Part of a small language model's weights: width 512, rotary positions.
MLP neurons of a small language model. Each row is named by its layer, matrix (gate and up: input weights) and neuron, and shows model dimensions 160-255. Each number is 128 + 24 x the weight over its row's rms, rounded and kept within 0 to 255. Numbers have three digits each. A neuron's up and down rows have the sign that makes its largest values positive.
Before each neuron's rows, "fires on" lists the tokens most often at its 100 highest values on Wikipedia text that the model never trained on.

fires on: " |", "|---|---|---|---|---|"
L2.gate222:136154080095103137158132131134103113157130104122133149152167137126114086110099087108111127103156112137138117139150127098139099094125111117125135116143162121125175158128105180105153167124124106109113118104107086117132121136112141112075174140111156123132142133144212074155148098118110132056
L2.up222:092142119122114189167140152132124134139129136136139163120142132103089121170135126141089139151196136131098179079122095088132134073081142115106119117122124075163109141104127107141149150149148106151092126111141102112159114125161149147111113128142144148117126095116140129167137101186088089135

fires on: " of", " the", " than"
L2.gate51:113090129144133134082129126080100183121140144132107126125103136162104145122117117155102135123141140094182146117120145125139097124161084094075148122150150158134129134136118131157102152129156132165127128095167135149077104157135106149131155133119179103125149119150087137088149119127116136127
L2.up51:100063154125136137111109094121143127134136163141121132149098145128112186095142095091111124168144141119196149122110117131149131136091142082091109128133141142107112125086130129128108162129160170117153155104154121163152167143122124144101159154110131166091115092146120127124128107103139171102

fires on: " by", " before", " since", " with", " such", " Af"
L2.gate1201:093116127131132169137112124139099103121128137121166097112100121165107099096105120128088149161159116100111133090151111178109138144182121098114109113129123105132131124157093124118132113145084143082160191113102140142057115176127091130125104143056149112165115141151124106156123147136127132113
L2.up1201:087134117145108140096121181165097139136136119145185174163103163132128146110125132136107113127135170102163155099141068110114098098137139118127153140123147127149105120099118119151100135115125177132116112142112138124160105168120121148111142150137156107153145156146091130157109116092106118120

fires on: " |", "'"
L2.gate77:116085135165127149130131120107113168134158118128148142123143160114127105112124150164166154102138164093115164150093132148103124115110124106158113132146175142104147140109110146146101131119155100150151118133116115163100130133131169112174100113135093094113140146115115128140161145160138124115
L2.up77:161129121110119136098161115103100145154092159117141160116099132120131146140155081119142064085168129119148143143127132153107172114122116113172164054137113127145159137102077147124103147100109148171128123122101110132151113154170137142088108114124133129156138158118152151116137111199111103156

fires on: " to", " of", " Despite", " press", " media"
L2.gate1319:152085140124128125135165124102132123094123110128155135158097087126104103132139131069110104114156134147123114126123150141115149087161104144112120132134126105092110125149150112108120126150183145108157155107103148086145174126131160129094111109170161122164100125129134160155145119106114123174
L2.up1319:142084115116146147129120127098155133137102140103138142149107130126167127104111074121172132132152090160153151160126154130123109138177131106129091152159150118125121111163135155091107082133151152093145124131119128110091175147133160126132093093138086134162139107100130142118097143104124174167

fires on: " 6", " In", " in", " 10", "In"
L2.gate1307:142165135112121127127127149153125113137127132125108120111146079110126106158152103150124110124112116161160102110152139124114110120128153148139150162135162129133145165142148141127148124147126133114099113096095146109125120156154121139088129145152115167120090166138094135149113082127111171146
L2.up1307:077129131142105094138151116107129110144118146135084138127140141097127179136152123120095095092148100141106151102115138113099134133155150105122121128172160127128136124130170162141143115135154106106150142081116107107109116144137119127115130116175111167096142113170130118167151111180177113087

fires on: " 0", " =", " of"
L2.gate765:118145163102129104121100136086159100105123121121120124125107112093088119158151139125160091132105139148145117151105146134103172131103114128156121109122128149130121132107168129087146141161119102158108103155124107129103125138078115145154183088129136106149152103114153116148148096131121125155
L2.up765:091145118166132114147157116102145138108109114146102150131093126099097137121158142103138130106141121140115127112147162117126129146143147169116106076053121128141092115123127130083163146159123081116104132160104069146139090133115131159118113141128120113111132122134136118117116109120149140155

fires on: ":", " than", " with", "(", "s:"
L2.gate170:140140123134127131138097169139115128129115104151112112112110153145143091158099155098099152134122145117147112126128072117118100128149124123085151135121121160098173094178185105168097104135141109147097111097126131142097169133100127127129094185111104119131126121113098154137138145126145159118
L2.up170:097138079144138182127101185095129126127106141141105102128132164120112117098101129090103164113120098085076152137111099072154108135139154132083163129131103152109150096128093145145119156131115133156095128146120115103106127170102163135133073145126126171116106107165114095162155160091146158128

fires on: " in", " on", " of", " for"
L2.gate1331:115106101103157125114118095147103118128121113086086144124071116167102122077114158108118142130128122156104141117164125076150107096092083144120117104094103127111103119122087149153106130152145092125163154134122149159138145129134096093083105108143132159103165119128147089111107107123133162141
L2.up1331:090112121169104100107131171100175114096123107128133129144105174139094135090113129136095150111153124120087157131139102101140088079133128133156131084124124180120143125129097104151131141085141127116111164141114114104156142128110088168103116131127076146149147138093162160174142140097118133164

fires on: "j", " j", "J", " \"J", "aj"
L2.gate813:136128081118125123104086122092167126054136155122143087144096144088142136119132132114134147118110153124138113128126122113125147124096084138142109108129146149164106120135108199157129121118119119112100139134171160166166131152102173169124176143096117086136140117132166134117099107124117156135
L2.up813:137146075148110142132079123171142147125109166152121114154114133128143125157103095164082147098139126127161112157120097139115174130114109115149128093156123118168103116148128159103105160116118124112157162095148135159169148171123149104124165153102144114159157112134141102150094108103120149109

fires on: " |", " of", " service"
L2.gate773:122093141140194110137147123132118153129123134160093114163106145136132165086223140153143083143138136147127198121087157133166155104108160142164139129127146082123083115142119164111129120148119105157174146149104128113100145139151128135113106104150094171136146157155124150153115151117122125155
L2.up773:158094158144122112122115125160121134102144129095108148168089095119105133122092109161117135145149139098130128114073163163150123118154148105088103116116121102130134111117146183100118114166108154143094110070078139134111103122135137144137118093134157109167111126133118096109131137139111106113

fires on: " ", " |"
L2.gate405:103119125098108131150137097160139106153134128123070093116113051106105152075151114122128120131159141110151124124082115090086158122175125142072148142130133095146119111130124103113121157128109094111117147122129134140122123140133137063164140175160155103145157153113120124106152143118126113121
L2.up405:101118168174163084159117136159114123176141154082114132080148073119142145117079140107154116169140107131147139124135148086020123103115189096090152141154130173126171100135146147079136164092123085131142137109110126082095164116135122145162119173158164144116103147101141137108109119138133120127

fires on: " of", " |", " for"
L2.gate609:125132107133170141126162120134105139119097135149137083130149111127138090115181116134169134134100129081078155152100110112101148152159127180117127118132134148140140118161102139164161133120109119161132132133109111172095104139131134150096112154135154083086137109140149115123099156128115141094
L2.up609:131108109132085181162124128148107139130095130109121172141075086141154150141126148118117102121172105123171174154118136152105109125123162102109101108112101128133172130173161117134110118127094139138134148110109130147159166144159119106096154119119090125163116142132159069187105117165166145178

fires on: " and", "ed,", " to", " left", " it"
L2.gate121:163131131127122114125129121092169171133145186178119134090140170166140159123140164138159143114091148136094108073174112117121146136091107159126103186146103159111137160154141105154114162131128151134130117141087108153127124137112113149085155171151150117119098143142101158102131152088086132145
L2.up121:135124100138091146089110134136173118148137146114093161141132137143103114162135176132125139091130144110112111091108169115137128137111151092153120156136119132069100198155149091124093123117084102103151144123122135150140104148112109121079125124140142104112134135163155141182070112115074127098

fires on: " each", " every", " last", " age", " per", " en"
L2.gate692:123102150164115108095130070107117156133147181139173133127111097076159173124144133123144129116127140123176154112073116142148122129145126140114085151139118125112123097084154130088139077130107166152120112157093117167127130128079091133166137145131108151094126106146149095152088139162146093180
L2.up692:118129151110136091122107111122112115127159111139150103155138127108177156121127150166134115092143128101140152170116082108143111084125121152155160106156129129154119114114151113152138155142131162130145121120131104101132157118084093148162141145070120130111129115135139107170125113130185118156

fires on: " but", " and", " than", " until", " since"
L2.gate158:125113100126137123104113145163125126110119137150157132166120155191072150100152064114145147097167105108161121099155125150104176144107178133138168188064169134094150173127159109133163156130152140114095128102065133167153138157149087134106146151141108099114141154149094122129141100154091133127
L2.up158:155128120092150119131157080126145155160145168156115093119127186129162160148076158117132089149117150162128118144091082124155155132104067151127072150141145130161135161154132138134115145118124129169134143175161119125150135070171152108091141136190120097125102159163148150116110129110147129135

fires on: " |", "|", "===", ";", ":", "\n"
L2.gate1055:108163157122101122156125175117145168117113139118135140108149108102112114155157145136120127124110150087139097105128125156106143140114118136146129106155078126096147118109132104162087159145126149115103126118092161097139126146133131121110134165163097113121154126150124155128150127099091129138
L2.up1055:094119120091096110133096206097130100116118147085132107104137152118131154197136187117105103165117184119111133150139140121120157124117107082118097154149073164130145093143117155190187112138148125102128131138106114120141137140125125088147082132158115113134142157120163112124095124146094105118

fires on: " ===", " band", "===", "ist", "=="
L2.gate290:122153168162108149120080129125157110148118113163102143118095099137161121154127145118143141137102144108116061096109165102089133124173100101147138087126178113169137161104159119100145088154132139135146152152119064086141145144130102139137146152137131137106144164113138095156105114110122143101
L2.up290:133117126122143123157122096138128169132104094156128092129140140097139116140139098154105106136105125109133167162087164066138132121138075110131161118143137116138116139124142138146111074134132111152162154148114089142120129112139145109149149122150116095107108112127124129141163136130198117134

fires on: " |", "\n", "==Early"
L2.gate516:150127132140162117085133151147149140111091136112148179137138095149130096152103095136132137149120133149119104132131125127138114140133149147082119154111134102136132119063088127112085130133104211085095081130095084122147114153139124154148100135129068141177110110089082157140129142158129166109
L2.up516:126120164064092166142125112106103155162093146075119135130124158140134121090140158147110167132177119166128124107097169120127108133113114110119146150121120162113121147135100138169138116118145173116130141089112093075164121110137139114104119073129118107126145107123139144138123135175152114153

fires on: " |", " "
L2.gate893:133120114128121132158105156194166132132133134110099099102098088083102182100113113104116128131128148093136134115116126108128126105138132159153116065121118156115127117151127119149120150111116089132121107144136147119117148153136113123100133148127132140109118143155145107133132084150123136144
L2.up893:096107129124140132132129072119114154134138133128156126089116122117116133132105162193124081117143107116128128108108100104103112120155127144065081121131119103165119107096133126130110104128105156145209122125137152118090160137138154127150140107091122124154112086140132121104119118119099110094

fires on: " to", " than", " and", " Professor"
L2.gate292:145106133097100132134141104146117116158141126155099154176116144127152129166132135101086104122135105117105114125150119112127111116130122147096130112133123149112122099127155102097126104154141145158091113135121128132096109139115152123162122132128104130129112093125093110167176132143096120121
L2.up292:161162122101114148149127157116113134172129184135106138146106133111142122140125135099085103137132137095100123102137118099129146139165119118115151103136124116094134107109126123122043127157114115136125166151138140144099127121125169115175149148138090103129107121138097171134158104171113116142

fires on: " |", "\n"
L2.gate63:142138104119140164159079186148160099134112134124149102130112181094117094113120119145093130153100126162126132127104114098183167105130170106100151112138157137171143133153100132110162141172143105119118176162098130116089124102156122128144133156113123111129149151154134141122096170161104148108
L2.up63:085144135097132146091143134119095105121143101136093121112098109134080105151161120155118148182084129151112105122121135101159151135136128143143173114163132125143123149122133131126140142108110157139137152083136083150096141099119121142138099101115114128119122120098141106121121174156158124121

fires on: "\n", " ==", "==", "===", " ==="
L2.gate572:167098189169147087099092158128137107117115128104078147072136144119153122146145150121140120113101212127164148131086158094124175111124106141082130100117138136194127134119164156141114084106164127116091118140130122109158127157107111162134119127145118084104129086123150104098103083125156113094
L2.up572:097090134132132137106139155118174119115091131109101125124135128147115116131144129065166160124144180107134155139153157123152169110110125108118141081144158140149104106193154186169135117121099129099141158120153087125149127147120120150100143169143131108090177117125119127080132098145109085093

fires on: " to", " from", " with", " of", " and"
L2.gate377:096104116114147114161097164094143127119166121134090086112132169141107146073153121152100090109119151103126099142161083160087160144132086160136103142108105139137122156127138128127122117130123157102163122131129133120142144163105154133091142152125127133097118125143173128140094182140102072130
L2.up377:135109138130102155083099128135103113149161102143072104160116117138124123128106129107136145110163105150130126121131119134101139125133142142136117123087122111107101126133147121133131155142124114125117109147137138124100119140113143080092162155087134116150048128109099141112100136124110115152

fires on: " |"
L2.gate1162:142097179134120147129113128159118167128147123150130138112068095126128178119070134177130101145140139139132131161119171118134121109140106106154098126115158114158131123100135097096141122164127125165114147102137085141109122110143132134167091138120125139114113102132134120141130151122129128153
L2.up1162:136131139171088094110131147120112124144181139114149130095103143128142098122192137126119123155147106092144112127129123162084144123179148122112096106106122122089145116100143099105127160140143111117129130086102167121092129109152119145134113136160135190159101183154125131119120163138153147160

fires on: " |", " 2", " to", " of", " between"
L2.gate470:149128131130117158121125105132135179121150125121123173084156139147159122156107118151119076105103162149094077140085118135193108125128077094093120130080143101139118131153135124157120118133120118136149111091138153127124133089126162130131156138128082121144123109140133161115110154164168108167
L2.up470:119137098090130098164144104147129165123139107081180143159129148144133131173118124127110141168144147124125126115130128135112120117164113103152137158067131124096116106140167127142124122091116128114101135078124120126137126128142115109166112106152089109192112112086104164114139106142145118155

fires on: " of"
L2.gate724:112126122136119108125128108108147185141153136098107139121130117123103106100108157079139101128178119100151161136114135150058116157108159166129104144145123054133119098097095132104136174134117143112154122128125135142157120120119120125183148123113125117163142136171148117105152118120130078120
L2.up724:132113156107127153110147125135136131150144136161112134118088127115102191122132128111110122116116135106173145088148119098135118177148065114137109117156107116111138119097100147129109133146103142129129150161176145145141135141095088147149131150124126089087108109097127120123181123107128193144

fires on: " than", " Dan", " and", "ul", " of", "rin"
L2.gate925:119107105162117149155133138155125137106111114167104171117117114140135153207131113128132132102111131113070093101102093105092161145119128140112127092111115138120118177152119176103134080130118154132145136122138130098109162149151148152119120128136099123157099133139083146100124143128149134132
L2.up925:179176114076132125133093090140124145153187121127103063129150160125115107143144100114116136111124109104162125065122120089153109141151082139120118153120158140092124144092182165130107139138148132105120157115157110173114114108100155155122092166126109144129140147088101137125145119124095125111

fires on: "1", "2", "7", " |", "5", "9"
L2.gate24:099128099081166149129118150117110085189145137146098114114077147109117153114153196175088158104138121120086161097124143135106171095098156101108116106069111153141158105127127116146179139121123095201080148127136089102125156116107124118112124107138124092147119114124131140126156163174171145139
L2.up24:142144177106104137133118158129137149132143138138144160154106101120131172165165156061103133095110104142120112151100085156116126127112186144132136144151108071096099095126118130108131126118109174114078140168126138111130119138132137119125111120160087156113118168137133146134099150158155157192

fires on: " of", " Fort", " Of"
L2.gate293:114151079138137139147118147135101143102141110159145107124095136134105116113136130142121149132125138146139132118130123101136120120119088138111123129094166142142135097157109143130115109129113123122107115145127129118107129145145088151126160140108113132122141173121125110119161118076099156122
L2.up293:119111128082161147147108155158097143091120149163119077166136135097110143111118117108059112183079094142123143141115154115133119097127136076102098161149150114150125098138122138125144126153165119113131149140151111095135149124100115125153116167067093124119122141123144086108115134088136145106

fires on: " San", "an", " Dar", "yan", "ian", "ran"
L2.gate289:086150137087147165109155109134135138088167121142141145118124132110098135150112130139099175180174114159102135136135112151148129127127143127129088136147175140155145152116111112149100098134112122151129130108128135128150122155087119114123125126109145125057114141112131135147063141116168118113
L2.up289:162130115091111119124137116087185120134180143128114115159154143129160167145159113118126132106106157119158131156118130107113111105124147102128113150132116161153083140151150113156092137147159141152096123172112164089059149113140112148117151145181150136130182182187106101133132125174124106126

fires on: " |"
L2.gate1328:118171145155082182106137171125121064140115128143157099121108159111127153127099056143178142155117122153070129146157144128132121146105125132114141110094120139128082150110087116082120108147159097135114130139068135128071118150148141118126152135142119114184133184137126161108156142114143138161
L2.up1328:129126163149113156089166186159109105127112127079153133103135136116105138098117103134138167141150144147116134131156121103106136152095150131124096131094180122119111129116148105127129113170124149097098124126069098109073110109136131139161114092131109102165108167135112159133149111168111146156

fires on: " of", " |", " degree", " after"
L2.gate203:110116161107111149137140139112100153115102170157123131154140115133101090107130121151127109157116151137167150133096124107105128107124107116148140151086133139122146135133130126132173099152107109143148164104165145158130139153102103121119119153082134155169129128149109168110138128132144132134
L2.up203:126101133167152116137148115124125145135125113120109125155166169124124147140116146132131093128186134137097133149095145086115112149122148127097131077133104150123142126138163152086149153155127095143133126149145120155126118200155134101133110126165128072093136156134126104074108107175095107111

fires on: " New", " San", " South", " Cor", " Los"
L2.gate715:147113118132138085047105185059100134124113143115113112120113116157126066140154107138150139088120102156133118184147188127145113135073162144118136166133159123145084117128101138131168136125117139165119078142141121089158075164151147123104176156098138140092125108114141154143133143132125091152
L2.up715:136125100146124123145134166107134117129098143161168118153151147111061113163119148131150137116116119159110148110144116144092120151130133096146087151165112127133140110148118121108131098107127139150124133116096179100102164163102128162135131133102134107094109127117123120125143133092148148150

fires on: " as", " called", " of"
L2.gate583:109097145106095097118118133178137110105146102117073166161111061148137108154151076134153095141118114143141128176098123144120144143138101120137087083061167142130146121155137122121127127134120161146111083139143157126123116138074129143111151156132129118138122132117120107137125116164155116160
L2.up583:129161141114117113155150118136159124158151107117087144137092136108162163139135093130153140161106174130134090127114143133132114094190112138141135114131124133153091081174117171153133127146132127105132114140098110118125136134142134133150124112129133144165142126126111129124147130181152159198

fires on: " ==", "==", "\n", "===", " ==="
L2.gate851:113100139088114101135102116156118120156079129077118156151110127128160102139096141128140135140122116166157107129136161145107144118152140112159144114126141079168110085063118144153118121151114171106055133107134129154125097111156138158139088140131126130128123167152125116150180118148128158125
L2.up851:113134107110121125124110130147112109150101089110132126112134155103155124150110144157159165129133126157130094097129145120122138166113124119148123123113133094139100128102141124156117146125095129141148105095117108135087113135108086126135144130137141101151131161121123110085151128126127122146

fires on: " to", " may"
L2.gate522:124101148095076119128134129068123105140110136118144141101112125165127142168180149133134129093167090115166116163161167099139154118159139144143136110120144130113120140093124072115117095086169096137130145159109132103102103178096155178098144148144143133096134167097125148111105113094121140126
L2.up522:147078132103135105144090097129108134113106103158152106091148099122142114143137130141140122095140135137184151155130165100103118161119163119137131170176131113104130132126168115172110082135145161113136101115156133145150152150128161163117133137164118129092103164129128127111083089131153158156

fires on: " of", " are", " some", " many", " among"
L2.gate416:101117163143096160122139123136131152138177131125145146126126098110099110121127138125143120113160086101128157147169132091167109165083136156092122121131135141146128112140148137151156147098177131146133124104108149092100142136138180166137129169086101153130160159132144074147158130124101123141
L2.up416:109119134135124118149123139107108115131142101085140081114142089124148100126114126142127111151123096128124125130168158097158107139153132147147107131135155108211108158125118154139141144116180129139099114111101175114105160156134117142119106107115109150103123186143175091156114071142123126118

fires on: " than", " around", " almost", " about"
L2.gate764:101100092173101125117144134134144140124119137117150130130115118117136129152125128097105147117126103095142145125106142094128079117142119127116108109130081137150155109093109116126084130136133156131129128144125112108145118155059087127112111113105166121162094147145084111148110124120174125118
L2.up764:095105126173101152094172150134133151142086128128170109108128122128121149144160120110110174126182100098128151135110140088127112087134137109124129150115132144139151144109173120163101129128138170111181159127139125128106124167104103180110103142096177127144101120135122114134141159124111131127

fires on: " part", " No.", " =", " Part", " consisting"
L2.gate25:142161121116117118123150122151162112087154136135159145095130156133102173095126129113151143123132130121158115078137133156116162123148104139170115122115119113146105148136116113142074118109088139114125106108091108124103146142092158150121123132138108147117151121151076158100092146126119138109
L2.up25:131142106138100113124173123129052124157046130128190159098145155122155104177108163088125138079142164124092118084048142118153114163106111122145138145145135169178113108139118131108134112130107144120135138126123182180121085138128136143157158174142113122107089128130117149155141167114119132107

fires on: " than", " as", " from", " to", " of", " before"
L2.gate270:136137070149103155126109136126164140125128144111111139158128119159119116114108101121103087106165155206137101148097111092118092154128100109129141105134158106154107132149128148106127071108142139128106141153136086134107122142105127103102118142093092112149143092096111137102127135108083105151
L2.up270:143123143140120142122111106118111159091107091087135127129107124130146158104106093099097121146141113113087123115152120121155128166168143132102121139143164122162123092172134157093156127126135162075120082122108106113141156146106123105090088107115121157131103143131153130108069054141120179135

fires on: " since", " Am", " am", " running", " Since"
L2.gate566:109147123103127101122144092108149087090114131171100136135126139156139149141117133142140124133138118111130125118059136123155132124142126120126132121137122121170140133130119097138137117126145137144078105148087131108175130087177124138113137141137141126144192102105131150124119167155091121184
L2.up566:103146184134136070135227128153117075120132137183145182134145166157128122176110152113109098100117167107151158078135131146109123104144094110165104116157099121156138127148120140153097126127133136156117161116101127083158111106136133155140142158089113112139116139126168152129112144117115119127

fires on: ";", " (L", "L", "°", " \"L", " of"
L2.gate1196:099102102144110131147148107110168093134108125153110168094146113108065141101107162137124087056124123136041096140146116133114129165122120145118116092151138142136126130130118156147123148107166088095159154121102099145102141127138124135133118144157140132129166180119135131115129156160151167097
L2.up1196:115144145139093156132146128113101120143131141161126116135125144122116169145108123159101111109134036157123152138159135161188149086164172136113102130110111126086149137134134102117081127151102129134195140142109165156135130113122087118096149138152091186150114171099095149153142118124111112193

fires on: " |", " in", " Center", " to"
L2.gate837:088129072153064184132133108174116122155104131146139121141131169120100121173163114118111129117174111124157133141117087084104099101146116159122182089109140124157116125121101160131149140124085156213141085134158136132104104114121130100137140112112139155155148137112141093101127142162161132116
L2.up837:069135102164090179143102137146153121194077138123115132123104107167135091160140127096096113150147151109133156123130150117143113140126161095111129110145149086170117146156129091134106092148129102157120176173105106132135136115131132142121136107160156136143122157107143102100129116213105138114

fires on: "\n", "ric"
L2.gate978:094136148104138142137145166097164125123095140094145126127114104077115192162139118110102118127086132191112125147115103131112107117109134078131151129134158123136141114114126115101129100119119159111123122106120088130113109095157141111137106106123141124121152088183116151120129101127113145150
L2.up978:090100150093143155116075181092140165129116108094121137129080091101092124153115165130086102130108145147153135146105112098148123106116141098133123130131098122160160123157105139111120125143138156138133110150153110106164117120131084106143113126140176124108129128167135140166084133104135137129

fires on: " /", " defeated", " to", " →", " /["
L2.gate1022:141137161164113083099142182142148128083113166126118137119144133123124137164153168116093146097167180134162138131146143122077108179114153114129129143157134097087179138163122129122134108107138123126118126122129152117101120118116153132115132123126115187142161140124147143174135152150139131140
L2.up1022:142183135138124133088075145112131147127101119123145090078127132123118143155131168107129147119124152117137143115108156058121125162119186150140129160152145104115128122156127143135124137128120133141130150128138141110151172146097176136123123096097138174151114169099142119150077121179118123143

fires on: " ===", "==", " ==", "===", " of"
L2.gate163:123159114141174138099098114142189130134138142141133136129155127136126156168146139115112161142126124138099100129156133121145155177153121103088095122096073151148111099115132118138080078145156137121121156150168144123187097148088107113116132115109157122137161140185145124114132154169127108091
L2.up163:161109102103149168121126072132126147113167129139130143147114132086123111158111141138137082152135138176110075137101138147143091118119088160077121139161129117174142158105091082107083109141085112143119136090143163099101144165134183131136140156131089154132102113127153102119166159147149136173

fires on: "==", " where", " what", " that", "==="
L2.gate135:142120107155112156121122145127138104165117130106157104133158118114104101147141137111126151129158137144132086117145099147107139137117093094144114152178168120124116156099140092125083093153128154099111172104129103165176115140133091090107160157151128106116097137134114101131133189152092140135
L2.up135:123134116088097137095123131144086138137150125164168151142155143130085102175115110108120150138143085146109092132115151114088130173145127091115176114121125109168148109111116086105119091139114150131176129170133118103159108135178146160109098155104147152130146109106133115103098091124164135132

fires on: " began", " end", " opened", " ended"
L2.gate959:126106113157128050126122119128125109180151146119126126146133180133096146157119163135164193164156122112141167135111144112116153135113141137171110086134127091157144112109138099144150112120174114165191137067130084133138107135142100174193097122082153129122146141116150107076123094153131115096
L2.up959:166160123095111179094110129160110077120196159122148124124095148140072121096154115063198119144127122084117147122144114158093137120141139091114142124178118129098147175123076131115133135142138150137142112122110132127112142178146149105157127110132117129099137143122183129181162133108136165119

fires on: " of", " 0", " 1", " |", " to"
L2.gate915:117169187116126135152180121104135134111144119097099182132150062163122127108120128088056115143134113090137128159130119120106129133093130120110136122100137104121120142132127130108103120144194110116171139104161143161122143167154173130143158138115155089107130141147116116088121105126098134139
L2.up915:113132131129159122137140094136111113146120134142143148138140098133096174117160139106058119113131096131142141099113114175130149147093133135106181070094144128105105151141083149118155139152146123115090130132101118146130181159090094152154097160165128088151143116096103160094141094115125134146

fires on: " after", " After", "After", " before", " of", " since"
L2.gate967:132141133120154124079108116115133149124121134098153171125123119125106111110092129156101092136154107147142167088070133078127087144168115089107133128094115140081123118115171171117098099156119138079127122105142116177162112142160140130138099133131128097143113097129123165149107117116127116110
L2.up967:095128107129130159051126122118156172130139152110133143132122165119172147153114147165131098112096104137085153078117134118151086125158110124083182129068135124102091131112137118135117131107163129099131089145160151132180121150148165129133093114124129185143136148133092142193099109106111122135

fires on: " de", " for", " of", " For"
L2.gate714:107164124141140156095132060150147148113138132120139140096139122104177172120128103132144150102100120133107170079087115115148096175123133132118115141112212172140102105160077148108118197125157126121170146110108101121113107107151187135088127117150135179124199131153124088106098109125116142139
L2.up714:110183144156121144111095128108154107121116109155136098075185142096140160154128131085132137135099108098129152132108109114142111142153186095173114078135129122146147118134103080142169137125130142090112106114156116151140151078138139163147089159120089153143132125137186163155143121143118139152

fires on: "\n", " on", " by", " of", " Length", " said"
L2.gate1268:149128126132144127129110124140109097095149087088161134122149128141081128155142171147154095134136124115148100141102101110166189109153133147132134111066120138088162124113118116126104128173122096132135109159151143141090146146126094126109095109130095124094085127098127132136069120129112103157
L2.up1268:104146116133144144157136105120149120158141093153105129124106118117140165124123134103125127128091122046115106160100161120113103122126184097084115141178113131129124122134124119116139173144129143117152097141128100120129137149144156106140142138151115114126122132149148135107094145132146103132

fires on: " by", " |", " of", " between", " among"
L2.gate696:119125138135105119137139153125094147139153114097116083124114131137097136115164137117096102159156109106100092080162162073137144130119102149150135135179127141144098151144178077098113145147164115103134123174094140114114179158128119102135119125086119147136137108127140101127093123132109100130
L2.up696:136131116148170153169142144137117123143134150074121105094120148107175144117117113090155130156118161119103143144156125131097170089146142129119166153160107126135098155127117112091107181130135129109129127173156125093120157120107142122179155136126123174133094169177125106122090158151156128124

fires on: ":", "s:", "):"
L2.gate1262:173120081111111169113094076123103163119156107150137146109155159129120158134129131077119180133146114134101154109121116118126131147130115095124146171102116096140117089125117151084104124170133215128129146099138081108143123109168120108108135145160133163131144105099072160118128148125104137106
L2.up1262:105087094128119158134117150121162151143112126212102139135142151143103131090151124086114141109139131063106146060141123178194081126108140111151170109183137085127126111126056106136123173090104121131140132078129140120122127131143126111093118163134147123119121158135102098174168148150104140094

fires on: " each", " any", " every", "y", "any", " some"
L2.gate971:131153138108103145122148118120114163141115136089138100108083112099179156059123132123129120153148113150174130121135085153134108125149139162151127140185201110163102104141137117144148105116158120164165093112102099142155161118113132153148103127128098120146107095153171090158143082110092164110
L2.up971:148142090102092147142115153074158147129131161113140105134096106144123099119105085136127099096122116152152130123115100179157153115127143123132156087162133165162134127153140123117129138133144124140170124121090123151173164148105123143103097089112064118158136119164149153146108097118119128147

fires on: " 4:", " 2:", ":", "6", "9", " 3:"
L2.gate190:135133077054137127124134164122126168077143155183117148134080156212120101142086151141092155127148122107167102142135136135127153120146130113127116155136132113122162154133111122141092155116107157151123154150099149117165114155138117143108141160125158127178131128104097139124165136108154150132
L2.up190:133151124090114186139098192121138181097154167170118123146121162172115115088108119118132126093132120137140106126143142086131133137080131138115151160130165122122164174128106144109115139139135120156156152143088132118173133118118115112119158121150126100150100161101110138138103107084115105094